From a checkpoint of a small transformer trained on Wikipedia.
Architecture: rotary positions, no biases in attention or MLP, untied embeddings, capped logits.
MLP neurons of a small language model. Each row is named by its layer, matrix (up: input weights) and neuron, and shows model dimensions 32-223. Each number is 128 + 24 x the weight over its row's rms, rounded and kept within 0 to 255. Numbers have three digits each.
After each neuron's rows, "fires on" lists the tokens most often at its 100 highest values on Wikipedia text that the model never trained on.

L3.up984:118134146144110157138092114094148104106101114160123147143128150115112156103145123138132133129139149116118131122123095109160081130153109150119146094106089124105143111123110161119099142150115147127140113097132088172136111058130071098153082124138110106117109153150104168106124169109130104106179155088120128131140150105083123156150167141106084136140123133131143153183108130139146109131146118140150107105154111126130167122106122118131142143130127152163098102144127158154122120144135178153166121157123163126149089103129172154110166102089089095119076105082158130104099142121107162133
fires on: "\n", "ch", "ro", "it", "est", "–0"

L3.up693:158135115113104086122146138163135152121144131078174047147126119107116136116110133152153152127088152145086114115094143132144139108106136102120161146176051123129144130155152157147135117147113103082104137130153124119147129167158144124164172123126140119104105120141155120136132095121082122134117110142133096145105136122101095103115133086126121137163123140087149165099124112092149137116078097137094164144150166133130144137114116097109121091142098104089161141121163123123076130156136131171099106103114145137150122094116165146125149121139117165119124128141155135117158093138102140178
fires on: "it", "il", "ad", "el", "ent", "em"

L3.up871:118116149163101106136084100154132136135155154145086121179146150106119169102137128143135095119170123126112130135135129083098119119146157072132120118115120154095167129080154144121072130152126081130137131107144107112129093134133075109098163132150133149090118125098100048135128120135118120168137162101170138113113162108148109125130168095179091129110112139112119103175145121169121129124142109101160165141136150141141119135140094096160137126110089153104112136121129115137121131135075131128126124140136144162149156124132108089175160141119126147122101114137094140153093135090183151110
fires on: "i", "res", "por", "oc", "a", "as"

L3.up1113:141183152120160160141121131136133146153117139155134144090099116155145097155116117130138125133125160129086119203148103106134093143136113106106118145116144099118183088095129121129122156163121120124123161067041139127134124141088095091069150125101122175103100118137142122139131142133156150089164152053122127135108133131138133142132117144149094113117154160158147108120148133113167133124180104149146159132089118120138136104093141115129190114139123115122133143114120168115145105077120133134080126088123152111111120132119130115129096111130099129135121149126139110123134135134133144121
fires on: "o", "z", "io", "-", "ir", "f"

L3.up877:147178109105119104123095156133101149155148122136094106153107141124191140120098158141068132134067128130137184108107133134104087123136116137139115108130136124140138121137127105094133140113076115123133120117123137114199172110113125123166117123095116124127104080120115119124056095147140152106185104132142079135110115112153112113145167095145102143124101123150109121100129157122093171133167123085113161159150110154109190093160099080120141144140135145109129115157154127156134134063126154135120074125142119152166088117124114143119148148130129134119121153115114124127158083097100101153
fires on: "p", "P", "il", "ip", "ep", " and"

L3.up388:148109136139126096144128125120138079114124119104128131144134112127123117132148150144146135138158126108134094148146149144140115171108126118149101158120131131102117175161147097139120140118114090098144145140117092101113120054145134123098130165161086091144138130137123120102140155048141050121135111191146129127114099089151133149127134108115163113154108121110122126177131119103194149134122105139127126162096151152203173147126118118147158094176134129106132123116134122150138114139161147125124119161105143123144169115157126129174104109115130109071134094146156141148147127105107129104
fires on: "ra", " their", " his", " him", " its"

L3.up1105:157125103114105129124112143131080108151129113133156166107108148126148108109144129093108107149093158130155152124094110130182127147113124138124156167126100162116128154139160128133126158085110135139136127099083107124097167127127130137140106107141104126140145154084132104113122157100148162134118115129136144120094140110141132118123133166158123160126171115096116111145125111074092120179118122137142124110133132129118142160121179126129099131101101166149153128159132162124161111123128184148134085164113139131129152144131099143112120115133130087099096135111114146115122137126135111138
fires on: ":", " and", "t", " or", "ing"

L3.up1161:133152110097167129144133079143135134120119180135121185118118112116124116142125166146160105103146133143118118145135123104158157148142131151133091142124159177133111127108133157126090118120149121124090133100112108159168099052166111127139129163130134110114178109121154148143099110121146147134092138170139091112098129113149139152131170120135089146095117139145096125119151099116153147131189092139156122140098117116117142111091148142084155122128110142095153140124092102136099099114124125116139122155127130094125169127191081181142145096123182107166119158152111123111125081104107130084
fires on: " of", ",", "-", "est", "old", "s,"

L3.up818:104105106111114158133155098122106121084110127121115146162143192124136150118119163115163138134112132142137126190131124089145100137115150148151095163173125176069124134098079124114160105142171126149118111114154123114112159165132171137118115176084133095142121106122108108168129126112155108174124086164138139114112132103134137153149128105161126106098115098158113130111110173110123173118088133106163131117120104103150110156100129126148128115123147102162127115102108111103133118131133172134136140172162114161138165121115118116105130110129129136133127158139118136111119133106150143137
fires on: ".", " and", ").", "s.", ",", " as"

L3.up354:106123115109128144144091168132104144113102147130100192169153174125117158129104147087112112137114163103160151127145160064129109157120108115141101151142163142137096103159156138115116092107106110109144115112116094101133092091180145147146138119104108155132113074147118104147143151147128154175113139116138135119141103124190096162118105154095101106104126159156151135121084141110118145112103156140122131095110135117100151157126109136152164067141159129137127118140157100122121134148122146123110144134118081132133177110114154161145116107151133149152109128094079133138119107099131176094
fires on: " in", " the", "\n", " at", " of", " The"

L3.up1662:079094140178153141121103155135132149136102116168141090144141110114138141122148168101134158152141134149088110100184138171126138123136163130136129138108184139110161098138171118113136130110130166142111145120147125132084133157140127121148123107152108142116121129114162118108145118113122118136148161137114129104158132133113069165128096132136178118133129142114114146097099094123115127157123094112163124134193097137112160138151151111131131145151115124095138095108129126128121125164133127123082122140115144130141115118143109126105133169116149122128091148108161145162103092091120120129
fires on: ",", "s,", "er,"

L3.up1430:152105116175116163130147140148126124144123094194114168137141114108169132144133115144080170162129100140138119071110087129131135095078098095112110146133121145158163179107096160106126130133162147111142100127152157139117109106135129164166119149149140146117120109162159123153162112127164160138159113130158107180116090137100151102121176109127124139223116102137114121145077118102150121119153128099108147128121119096159123146117165121154128102119114126151091138143114110141086137112131147128121133107108103096136123074109133121181128108119146140101120117085169105102119098139097156090
fires on: "s", " and", "s,", "als"

L3.up1250:133143156135134118099107139136049121142110163098108142154149146163146114130098153096160125132114135150180094104142124092184123102118115160158115132166160150113105093129157134111136139104186129184109166128112126141126121166150138182160107159157172114153126122129109125179119172091115061149105123134131155108107119061135154121132142086124091139116150105081133131176102138090145085090085153162148138140101126181123104133104135097127114111107113163120125144115129089143111109129126140103157155131156146107112117132173130113089123105101139132105138095110148184116118160103089126132
fires on: " and", " or", " of", "),", "and"

L3.up1685:128116095127139164125145107129114084157137082114123142102162144156135126123136135132130089099092157100118150130163131156157088122124145093153112132144129131127161167152131130131141140125079109146151129125170117096104152084116131102153103144115115144134128120100177128143104112120108173103132097123129171091159170136088112130137130113148133138108096131137173177139149115113131094178131148047146154086121152146193142121121174077143148129111102161119072117150160098124129136151117151089108124137132144158160167126127136125144154101129096127112117194162171099163124079132125134158
fires on: ".", ":", "s.", "es."

L3.up1119:107127118152118124117116153138156160109140125131121161148109126105175113137126127132135140124155136188132119144132170095130143121138161142150141131171115161104091119142157086104175110086127148103114115145106137179157121099116134100143150124165119136188155128156144105150116139124122102179148140140142123117150121083099156155131125117142126128126111091088138173134120102137132120097142126098136153136116118097113140145134135132148153115151131143096111096119113108130074144119123110129133164126122135150109136136124089110174120168071156099131079119135129144132086115138128117144
fires on: ",", "-", "s,", "e,", "ing,", "in,"

L3.up664:126109168131121118065151137122152118099081128150098133126088174115150127197067127134106138158137125092136120090138139107110124142142139112100138110099123108127152106158119150101127108108110099138080087128145120148091154135087084138120118136110190124129119135104146097144126104131136131152113126148157133096085157130154111112148166107110112087109098120141095119153123112078166111112149097116156144093124133132172144136122126104138113168178144110124148109089108134142094145120139161136127113098141107191135106161150109124164124137087157151148091107171121131151133132120112095137
fires on: "sp", "a", "k", "p", "e", "t"

L3.up267:142113110096151102128146105141112086125067128129124092111116151109138152116161116169080094151179148107119110166104125087113112138136120087184118131175099126136161087160139115136128159145156120111084098153124111090090154119138139080102154121127129129129121115125078120121107127153110117146149120138111122161086128111133145110135152117136074130103138116144168130122162100148113136154137118101129187131109146128115099119100138137174137116120174143123145147094125145147138118161128124086108123079166122142151132133149119135102129167088128098142117102129115150124101128148156143184
fires on: "n", "i", "h", "a", "z"

L3.up295:151140082072093132102118131130119111137113160143103157094141117164139111157150129125116167122140100152150158154122138146131111143128115075156109173115130133136106119114152145153125084151110140084125120128149109149109143124120138135129147122071165157145143139139174154128133146149117134178117112116146147121160116169104116086112074167113111155150125187103122083079128153119109128132089152086112122137144140102137160122146106122152118122152097153085124148076134146160123119114147118089096159104073146141096146131082142134127113131117155163141110171164156130155149125115127132148
fires on: " of", " in", "in", "ot", " to", " a"

L3.up1031:137118114126137120139111080112123155108112189163104106175128116114081132073097060123140090175141123101107127066131129146113117118103136120163145153144173121134131138122135104125100123122126111118121139117109096128103141109116120149140108149177132115093137111098166149163134125107180139135131143127117140075121112156125151100115089124077142146125113139117089156084159086148119114123103115119124112178170100103110135140121119134170160135066137083109106125073136158096090121222136133131123123141130114134130108086102158103112127152113129140123126149116140133111087098172137118121
fires on: " \"", "ry", "ly", "\"", "ury", "ob"

L3.up255:157072112080132166112144142142125126168140122101131097124142135148122157156109097167150137138159132138110108128149161118095128094128105095145125100126149134097146134136148121111139103145100121139126123170132085112117120126134174164132118114117157148137142134162114171159138127114130151145105102145098097100167148105123090144121155135107131102127158148148129104155145086138109092184108060078113113110159088111132110165126154124119125105138140110121114141120145143162142124143175125114111108138125121167187100091092133132135067146108164143104143080136097121115113132158166083153
fires on: "ow", " to", "ode", "ip", "C"

L3.up1448:154122126103102159130117126130125153113082161131145095172116129089120160110135122110161126113103166141133136111121136107104116130125130108103142103123110093101134179137096138091106143082149152125112132149136149132127109104117119106134151131168070145149087137121128179127108112174164110150165097126111109150137092115133144091149101126118177124150090113159109118143162117134140128109138074096153149115114160122123109104134045133169146117127138156139112169131148172147134144162113184132121158104143097110166115082166116153121146141138105152157119136187112142119173095152123104132
fires on: "\"", " J", "up", " |", " S"

L3.up525:105083130141110127103168129136117179145153187111140169111144134116140126156112130109142143147128180115103146122140137145136111129097097105158129101148146167109107133112132138168138149157106130188135121106172139130145142093123130081120135135119165128091116143114109140177109125112120135180123172146142109123158089159118177155121172087136126136094137164113133128118104090155129119125113119146127144134152092122116120155115141121184159095140088144106098136126153164149108149141123119160123146164119153073109124142101154130132132129121134124163128118150101089136125147121168147131
fires on: " in", "ast", " north", " to", "ely"

L3.up1624:113129142098140156144140123138113135112123135132142140114074102122180136168149181133128098148136143131142132105073119148129133147160110142102078157182119150133124131156097098149134130123145129159090164119141147176144107111122137109154123130106122114130108116082089138147138169130129141132134117088144080126125092131113136138098144154149102147158092116096097143131102101096135105133107124139121116110079098109170053145106118136215111102144133134135124159091111108143138152148083114088138130107135117121130151130078115136135147122121157139139136172124136117091124129175174093147
fires on: " |", " to", " made", " and", "s,", ";"

L3.up673:108140122143115141139135145095155116162135088136124136137124135079197124108135105141128117134145146092144096146142123144161085134119157125130102139138133121152123119141107095107114076090144125147098136121127118140125093116118104117154168145121132138200153134138202129107145084100150099140137164150116102145108108104102118145137107133171132169165117147102123166127137103061177155129130159125170133131120161101160127118117118170112141113112161159145113110159111144101144157143129089103116119149089129112140166160165144166141117136105145115135067094132105192119162135119142140193
fires on: ",", " and", "/", "ing,", ";", "s,"

L3.up314:112114126139133126056098082117128158131104141159088070150160149138141168147134157164119146164146156112125128145143148104097125106156114117121139159145095121121141158153104134114154141099090058133138107149096142167151136143137133154134146127154140120113085103147154134179162094151115149128105125113131160133130163102126133089137154129120155114138105186142146071131113121131110148155125145142142158164085116139147131120093125105126121116133112186146096095139155070118105117141144126142143128111169159139130110132171136119182099193125143161133111141120134142146138134106096123140
fires on: " Sp", " sp", "p", "w", "sp"

L3.up853:154136142170174097135108110116134139120163110139120125146107123139114153159088064141159137136122083117102142116113116133147153179108124130154161136198141139142127117107152113119116174124112111112145121111130104111141152143126097145173151157129113135133136093127109145129154121095135122112127169172142162150155115110120121114113151108125113150120131133136106134167070159152151134116173115130140149148120125139119134154147131142144121124137139163183074096115171184119069180150105106139092127145108150158126105095119114109132104105094132149115140163145134124134084112108132105113
fires on: "ot", "et", "er", "ra", "r", "ber"

L3.up543:120129125153075107157105126137140122093115106095154106114135172116179141113135112115111164127116161133161078133109157119153111120118129112106113171180119116126136116171149154122140094148122097123095101180115112119111144143156160135148142115116135126106179105115171125135130187159135149136133118129129144158129143105126094114143143167191099092133119176100114117153146086107123134122095110142098134122119146146140113136149117107138132109120163151108137151058126126163157112122111138107110196120117117092105146123106150093113076088092175121127120121075089105138138122199141147103
fires on: " to", " of", ".", " into", " in", "ct"

L3.up1527:118107101139153157127137119168177137111109131146110107131145122123062196120132100159102103106112115172102156148077118123151130101130134115133091101132127114137157113103216122172124110146134091120087154138096069114097118124132154112132158135172120130126084106117091111108144122107105104130122110147135167131097127096103122096116136106112149180155105124101121103117117160132150110101146177116113148119144128126113121103154100093147134138127119121115133162125108123148098113148153106130088139136145107138137131141130101128207103100104104161166143154153087128166122145124106143120
fires on: "i", "a", "ing", "ize", "-", "ty"

L3.up32:179127105136131126115152106119120141111105103133132093145124145108104144138186145120119141140084131192151156156148122089154160134112178141151148138135134159130123129138102113089101137141101088124078147136132148104102121139150168118130121131145143112135143101160148128126171164111125130148111107136168139133156159117131109123119071121105077104129112121067151107167107130146129126126101079131129124095124144108109117136154102120089130156115138143139172129152169146137107123143166091170120103117157126122155141205094116156140161084173102112156147163159111110120140107109139164120
fires on: "\n", " on", " a", " in", " by"

L3.up175:123142121133120113112145133162160081109155156136152135152122169112109106110077121088147148184149101151123143114130118143168158104179138094128139133123104095102089086171111173122112119127103090133158129096098116157102117113137154050138129124154165137108141154124149144143128137139116145117126158127127116127123150106170143132141114114139149175080149125118123149127159084129140123138149182098135127116131123150142125163119131116129158139128143169117132119145146130158135137141155175079165173040091137149111106118068146079169148149128126151141128141098117097144101099110133119161
fires on: " from", "-", " to", " in", " the", " on"

L3.up1409:135132125127131142142108106107106172121128136101120128156184114109116134139127139159174149154117115132153085122129134181183112097121103133109097131139136114109143147119145167134104134109119137076115083129090093147150113099126149149118116102141138086168141169115105107105133122129106103142118109164134114127188164140110143112089146155134158131158112155116125186124095146119103120123123141137093138127124120128132096157125120131107141144105122149110116082107140094139112124075120150131106116139117194111181141134160106136144088112137106134120136105117078177117140130137141123132
fires on: " ext", "at", "ig", "qu", "ou"

L3.up1772:109138171138172170145093117139119096112130141141089109100120126117140166141137123183121129170162116112127094114130121163141130102124123126105122127169145100105125132154108096150130113116146144110113098119111139124108140129132099147079120105113130093182142126116142144116139118142116106118117149151105150122153128093127128145084117112116110102113142098116122115182131134131100119139147104143172154115135138143112160150108085131105152110191140122085123177163147143106080132167105125125087128147126127135143110117152092134136158140109143142107129123148136147148080107145159128149
fires on: "r", "ed", "-", "er", "ing", " began"

L3.up788:132123144123177178130094175137143186106088141104094118130129149107100138144152139125141111083153117129134125116115122140155076125147047139133101110112091116107174171144151095111144131131115157136147162092146134130125105105090135126102132169071147150136114143145136133107163126134134168113152132118174087129095104091123142138139111137115104113132143116160140126165121101135161115136127134161167159147114102117126129157130124139159160192153107122137073102155110155156082127129146167098146123108130178127089103147102141101128119096121115120122108188128101124143118134080103096149
fires on: "and", "o", "ep", "ively", "z"

L3.up1608:113145103125145112127168099107132130125118218154100144114121120101107119128142140101137153106099130109122121161166078109128133101158174113127080142134062141141108156131130192133082116157106119126154128129115127140093123123113149153118127092143125137162102167100129123166104096115145106134101123114123128148124132146119103148101129123104073101103118175168130142093143134103123149099155125109121138141130156145158113105100144134131132139093144133106110181144132092124146103123105130090132080120124167127127144135159140102127083123125133154187124122120101105123104118130104114127
fires on: " of", " that", " |"

L3.up352:094135127126163125120119091150177128135093126118151092151113214111157135174138138119126132141136142150144134131126096137169143118116132139153141142149133080163139113122092138115127114175091154136107129131120124123137118092129133085152167104147173142096133097146173129101120113132123131144177136138131103099138131080098127115164118177081146144138139121076145080111141129132128134126196153129100106162173135114159143103129130120110133143088112144116148116125157137080120133142095154116118126101127149161121124110134131172134145151152128107123132132141138118128155180111132124163
fires on: "se", " in", "e", " the", "j"

L3.up0:174172103095137095165152149084112135120139098153160121168161131150142104127115181140153141164116152126112111105145116123168105135140162139133183143135136109144124152140104090182118152107118134121111110158166122172130124086123114118111144124121055115087104157123111115136138123156139081168147090085111095104151158130112142128140141117141147141139114098151120134115138117102119167089121166111113124107140090122119124162153092126153124106139120128115128137126123145108093142124117127091113112130132103148170153146130111118100151106133109066162132202140113074134113149144138090148
fires on: " R", " M", "ir", " As", "r"

L3.up706:090145108108114147108115096161102092119115123110135081090158097101136172128148124119088133159068105117151100129129135141138078129105103116090112125157131097088124110142093134145114171125120146115123130100114133063133121095132134132120128142101085136118101130130135141161108163160163109172167096148139092160145168123102108125096126122106140123104124117111111150093137122096128141158074111136115161123139126106117150130149145132120083175151105151121076128125145170132087129074138140174129112086113154152145137089120130111124142151103088112121124202177091120145127162146113158178
fires on: "ch", "y", "ent", "th", "el", "ip"

L3.up735:123183126141137118116100111104118144152153120160118083132210139122190110138164148135106156132179118146150105143153136101130137126100167093125148167135122104129146139101078159142154127137183104137119152119132157149117126120121111155095170147089109115138107129109084106140081094099145084174119151149176138119172099116097134145095116150147130134121119114133142083113163127054122152108114105100115114156093164158157137120114136121136135173122099150115142129102095120115108132084125172147105174161141151153169165096169119098142105155200119103130140124177117121102114155134132112112
fires on: "st", "est", "St", "it", "ict"

L3.up873:111124128147095180084099101098113130129093119119128089130117135115153141096122135113177139103142154138157156106183152090092148117089153137124118082112118115131130123121122140094118146134133130105146130156135153107120092143103102090137134121104117160151147117105108143112094113167142139160157144129074117133128127130146105083156136118137137139141110077125117162166118145123080092142153128121153140136105096106113128107079141160153108120152116145141145159165101137092107157135118110111112127138149118138104098117121132113108090132119146089127106148121116105137080128114130103156
fires on: "is", "ic", "ent", "um", "op", "-"

L3.up622:107132173139140129121176139116119151158098128119100112145131137120123166160122132155129118113107139100187123159113147130092121114184149143162140154151096135067119153115104144137127172147116145101140086163125184117135139159140122132168085085170137110153116141142120158141126150120119133112128123147113126134145094088112065110108134122083148128132153115183128143152132176143141148140103158101155126063084143125168117155128113148154165126141146133134147135110126081136122093093175117110127119099124131144112093135093155147148144165145124113138115150127139116138151118085166094131
fires on: " rem", "re", "em", " ord", " some"

L3.up40:089128145128122159133117148125067102143068166111117112155122125127120136153089145119154162131079090142123113120136138165104137105142108141124127139115123119149129144135103133104109118093097137140153172100129114130120145107115131133113124137142124147115115138121188134132107106126119144132155104108081118122172122162138159149144129120116167153132136110100074156124126118182154148189144130132166147144121136129120088096135123145134157102118125088163133135098106122124145118128121165126147140131150125140121117097118137145113130181079116157141133124124135151144059105177126146129
fires on: "ch", " |", " end", "av", "ic", "\""

L3.up1508:112117108122133180093144151125126143120134111124118113145134120134110126124097155166115133143107132143096158120095112141066157138137129155171167141142122127108137157156156147114132150108112098147106104148101148126133132148136086154111096099157083131121141076166143158088116090146085094116167101087128117053113133121123105096129142126136132098113152127120090133086160171137094116120167142115147122139129120101111128088166111137121175101102120164092112153100145127133113136130122171125132094149171125084146154123125129127141113129138087157143091123077092155150149147103152135071
fires on: "P", "==P", "p", " (P", "V"

L3.up1041:134122139137153104106175141108178152154105152105111129138119129109132137095102110084136117113188144123085142150154137142147166148129122146105108133110155111147149135181137145131109135111128140120121133124138141117153151186139144159149110136144123156142128130122145106114088134130148141115162160122114136129116155163136122099168137081134112155109125130114112170108145138134171139129144089131085131127158140078146137090073135131150150144108117111110140056095108122114119168180127160158122180151135116102111180122106097110083069158112157112145138151144079093109145150162128144144
fires on: " \"", "\"", ".\""

L3.up1241:155147129127155105120103174153105123094112068079109108097116134089089145146101110120138101139126152199105121147134099164132127104056126106131128154117181120090146164147137109156167103142142074160158166108106133118131132108145100133093169118110150169150119087144147118092152122135129113104119139095079134105118165120126142119126150141127134092146105102125126143101091135104124130068140128126121156110152093114132131120132112107133138134158101105140064110160138132112118193135112142110164111145139072120127145153135151155165137136113121156145146103111139126113145138106134122177
fires on: "ing", " 3", " 9", " 2"

L3.up1082:157138166149105144169143122102146134123106141133124107150164156139115119108101176119148125148137177109102147133136101146157117125107157137123120096126115163122161135104107151190119135129101122095155082153135140161132154115098109130166106100091081143123108184123145134114155128121121133148106162131111109137054133132117170097147139158146133124147136106104151102134104105088109107176115191150128137124122095115124118147154078120132123139120133096127149140103154133154116131122131060150124134117098103105128142133084083203155118136154151129146110122122113100130091120140106137139
fires on: "r", "-", "ir", "A", "O", "G"

L3.up1008:117130123129118136167117121146159141127110122146126098091113133175118136137134147158117112091122154080131107104149093108093180107113130137096113127152101133115139131145135149148123144111122102154107153136151149166093167139207153109127132154155175132128157147086119115116095146145121153143135138080138170125130123134112133155067119168064157136137129158117099131158137125164115107135144133134136115148118123114098097088122074124165129153119108113117166133137156095118140122128096128151164147134123121144156140156109091113104137126118141095088148149146150149130113153137162142181
fires on: "ar", "te", "ary", "un", "ah", "ade"

L3.up535:137102129115159171144131116131124134125093111146131119143102113090141164127161115121118178113141132123125081108151153086125095129125127158160138134151113088175160162125103104125093133154116084120089089142111095135165156095154134147111155098144100129109110143164099140123112122162123096139137117094180113133135171133140140149139118191107102170151122089134166144158107141123151104158110113115167113158086125141123126102153165152113084112130125119132139132149150121133137137134094161144133137126121106138152130101072127126063148122135149119152107162097138141134141122150145143158
fires on: "'s", "h", "'", " (199"

L3.up1528:124133133101200153135069136198122120153135133101154106106137149104170152132176122115115171125130099124109126131124111161104139114135130124114148168160149126136156178163119136157111092150153125147132117125119138124139089114155071140104129103142141127089090104137137096096157109122129131121166133129144118132196118131160092128166160119131127134148091118154068161111101166119162162111104138172090078138106150119112106135092157084120104148174119113142156102169136139096146131073101118113145116151144115152134122127103133150094130141114116133120100099151158097141124108119101115121
fires on: " prom", "am", "e", "c", "rom"

L3.up1671:103122107116119126116106140128136126122164138125151139124141143112182147157140108133089122149106097117116112126109097094136119107113146123146080115124150143155193130157143110119131096112111130147150155072152149164089149106115125141178120138137134134135115158110113100163099105134137063139147083133124119139109091137131132144149124123134133102127106117087150176138150162177156135138103156118091171133119120134114119160082150102125127103098154136113111121162143163106136156137130124177159132158150120086125151154119120157159108102097158114117115110101126144123123117157155136102
fires on: " and", ",", "s,", " as", " like"

L3.up424:129132130116113105080142121156146136156108097084119114077114106154167097111141122114108106095130129118108105161134126160095138102095147123124108178128114118129132083113151128139141105135158109164126117129128110134120110139107047132117111140165135175146144077145137149125129178101143107103134145144113153115166142146110133160138128196106130145137125135124123154154132105115125128080124108113127154178146129108156093085152131128162118130123108122109153125135130142094089116105136143126136145099138125099188137091154140108143153124123100140123146107137125119114147110099134139094
fires on: "l", "b", "ist", "ep", "iter", " |"

L3.up1271:110174123114125169138111142125127154109100136127126136173150135151129118170108102163108145150113165094121150088118159117179164133129155141145106099144091140123164143104125134149156106149097106128160109148112139141095134155110117139152089154152156154144160093158098144129123124081121152115076145118114089126109137106118120144093129150093091117153133077152128144110143176136085128117116138130154117119104140129155105121130140145162178125137110147141097132188110112112107115134139143114089178129145147127160133139180122074175091166147177132117121132104146129090125126107139108127
fires on: "c", "ri", "at", " tri", "em"

L3.up709:139149075155141129101162150091128145138118131147102151146131114104139132143154126157136096093119141140122074127158109142152122129144159117138095126127138193121099152119134147125125159109131138102144129131118090174087124144108128149139121127135166150151106160149156153112093162105143112137124120113177143134122098152093108130131161173139111112152140140144145105144163139097145157193120123076129126157147137119120120095165115128126114121158145141130202135119130096175103132136139128118111111131116175131169132125123180106179104154120110139159124133103132100179174132138156126137
fires on: "ar", "i", " of", " vi"

L3.up1121:103123125105140115135131152134154092133146126129142144125078133159120094133149141141167142117161133098154133117134153123086151125126113104099115109134101134155127136161112098139107117116096069146139119136117142154133111100159133130149134098107100099119154148125131142138165163102071153150101130100149136135101101113088120123115156096114136137116098099132126103077138096164106159110061112154132166174075174140181145170114164073139153136085136100133116104105116160065073125101121125140114136133141105165130123117094125151151126089128087095131085129084117114117095154104119132136
fires on: "C", " &", "\\", "omet", " C", " and"

L3.up1708:121086081112085164141120122128105172168096089151108130121099132160146119160092151157142148161114163104113169105109140117111136147148099139097119143160150143127138141138123122102159131150135136123175141138127102173096127138138146129148165103113115109117116116145132104114163117135133148114110139115141152114132094140124078140126117160088091097097140181134077141098143130073129135173144082166113120143162146109143109110174133157133127108100119169119138166095122142111111120156142093128117162187132118095134145139127096107113184139117118116114166113114125112099122108191136121156
fires on: " part", "ed", "ail", " due", "ol", "am"

L3.up1490:126104153141102154123157111072113167122116128153156140103113152148127182119149114155151137116129136102143110146116154122150121122112121128157143145100132151114145149106175104149121118098134123122079125110142129103156127166124142119148122136077113137167152133122128101179163105128133101114123147120115177101137125125164087109094164140128134104143129136146172173140133134131116133137138121131150105100148104061121091103141148134109112143106125196091131142099117110155119178088147125111103167127145110125157134128118101105120089102133131108115139122138071103150095117143129072080
fires on: "ly", "ed", "ing", "ow", " to"

L3.up720:086141139100110139111116139113146109144134106148123120154160135113143158123099124119173142163141166109124148129137153109134134162093155102143101092123163082114152109119098124091086123129180147136117146155096129127142124161128120115079111145148104150139151069141080139137128121151121140128129125127146086131103126126154122146151126102110065082129117105121121129107118117117159118152109155125190123127174176133108112173094081098168135125107068130065101119140095097127116127085138105131119128140135152116137125128148118133113167146104142113098104118125154133086079123097172141132
fires on: "op", "av", "ard", "ab", "p", "is"

L3.up591:153099126120107165111154093169117106118139141160136132117149133109132118121163104151118128123134139163127106106141124129180105145129145093171089156137182114094165111139136140115173122139119160145101096115148130128079130158106140157114128169160154102114140105160155113124126117082119128140115133145160140073130083133094111092126073146115167128114128079101140128125117151124152123118138106141129183179119149126149154129094147125141154110126147086100126124132110123108158150160134112159106143103191112141176101124116137104132159138115068101141128132147153119109112117128091111121
fires on: ",", ":", "a,", "),", " as"

L3.up910:102087103116149115108121082132134086092094105087143103143126113100169132120111124174123140114134138103116136204129090136144107159095138141168093136106110124107093175129129124124125128124099127172097165161096099126119148138132135163105129109132168073140117127120149129143102098128130087137193115102138147146130150160116133139176132174132132119116134109109123130114150096162115096138150139112131160155155153088156097112116129118163138124156097107144134092105155114106125154153169158152124127127117146079150134086129092144117150128134111159151092129149106110157055087104105149170
fires on: ".", "als", " 202", "s.", "0"

L3.up1314:162111157104090131133135108149149150099163136137131118140135151166133149139130132139136132144167099151156100116196183142128082140104136138141100091145097124113142098140121120132109138141108126132106142096115134159088121128120177132133104143157159113127103106136143117123152101155072145144147119089150167096110125109143157125123110105107169117151151099080099110126126115161155149163072132119133157122120118140119125079123113134156135059116154145125157145145132137126108170117145123145160149181123134140085097125151122123155138135131123118196111169085122085132111154165119191142
fires on: " and", " was", " as", ",", "mer"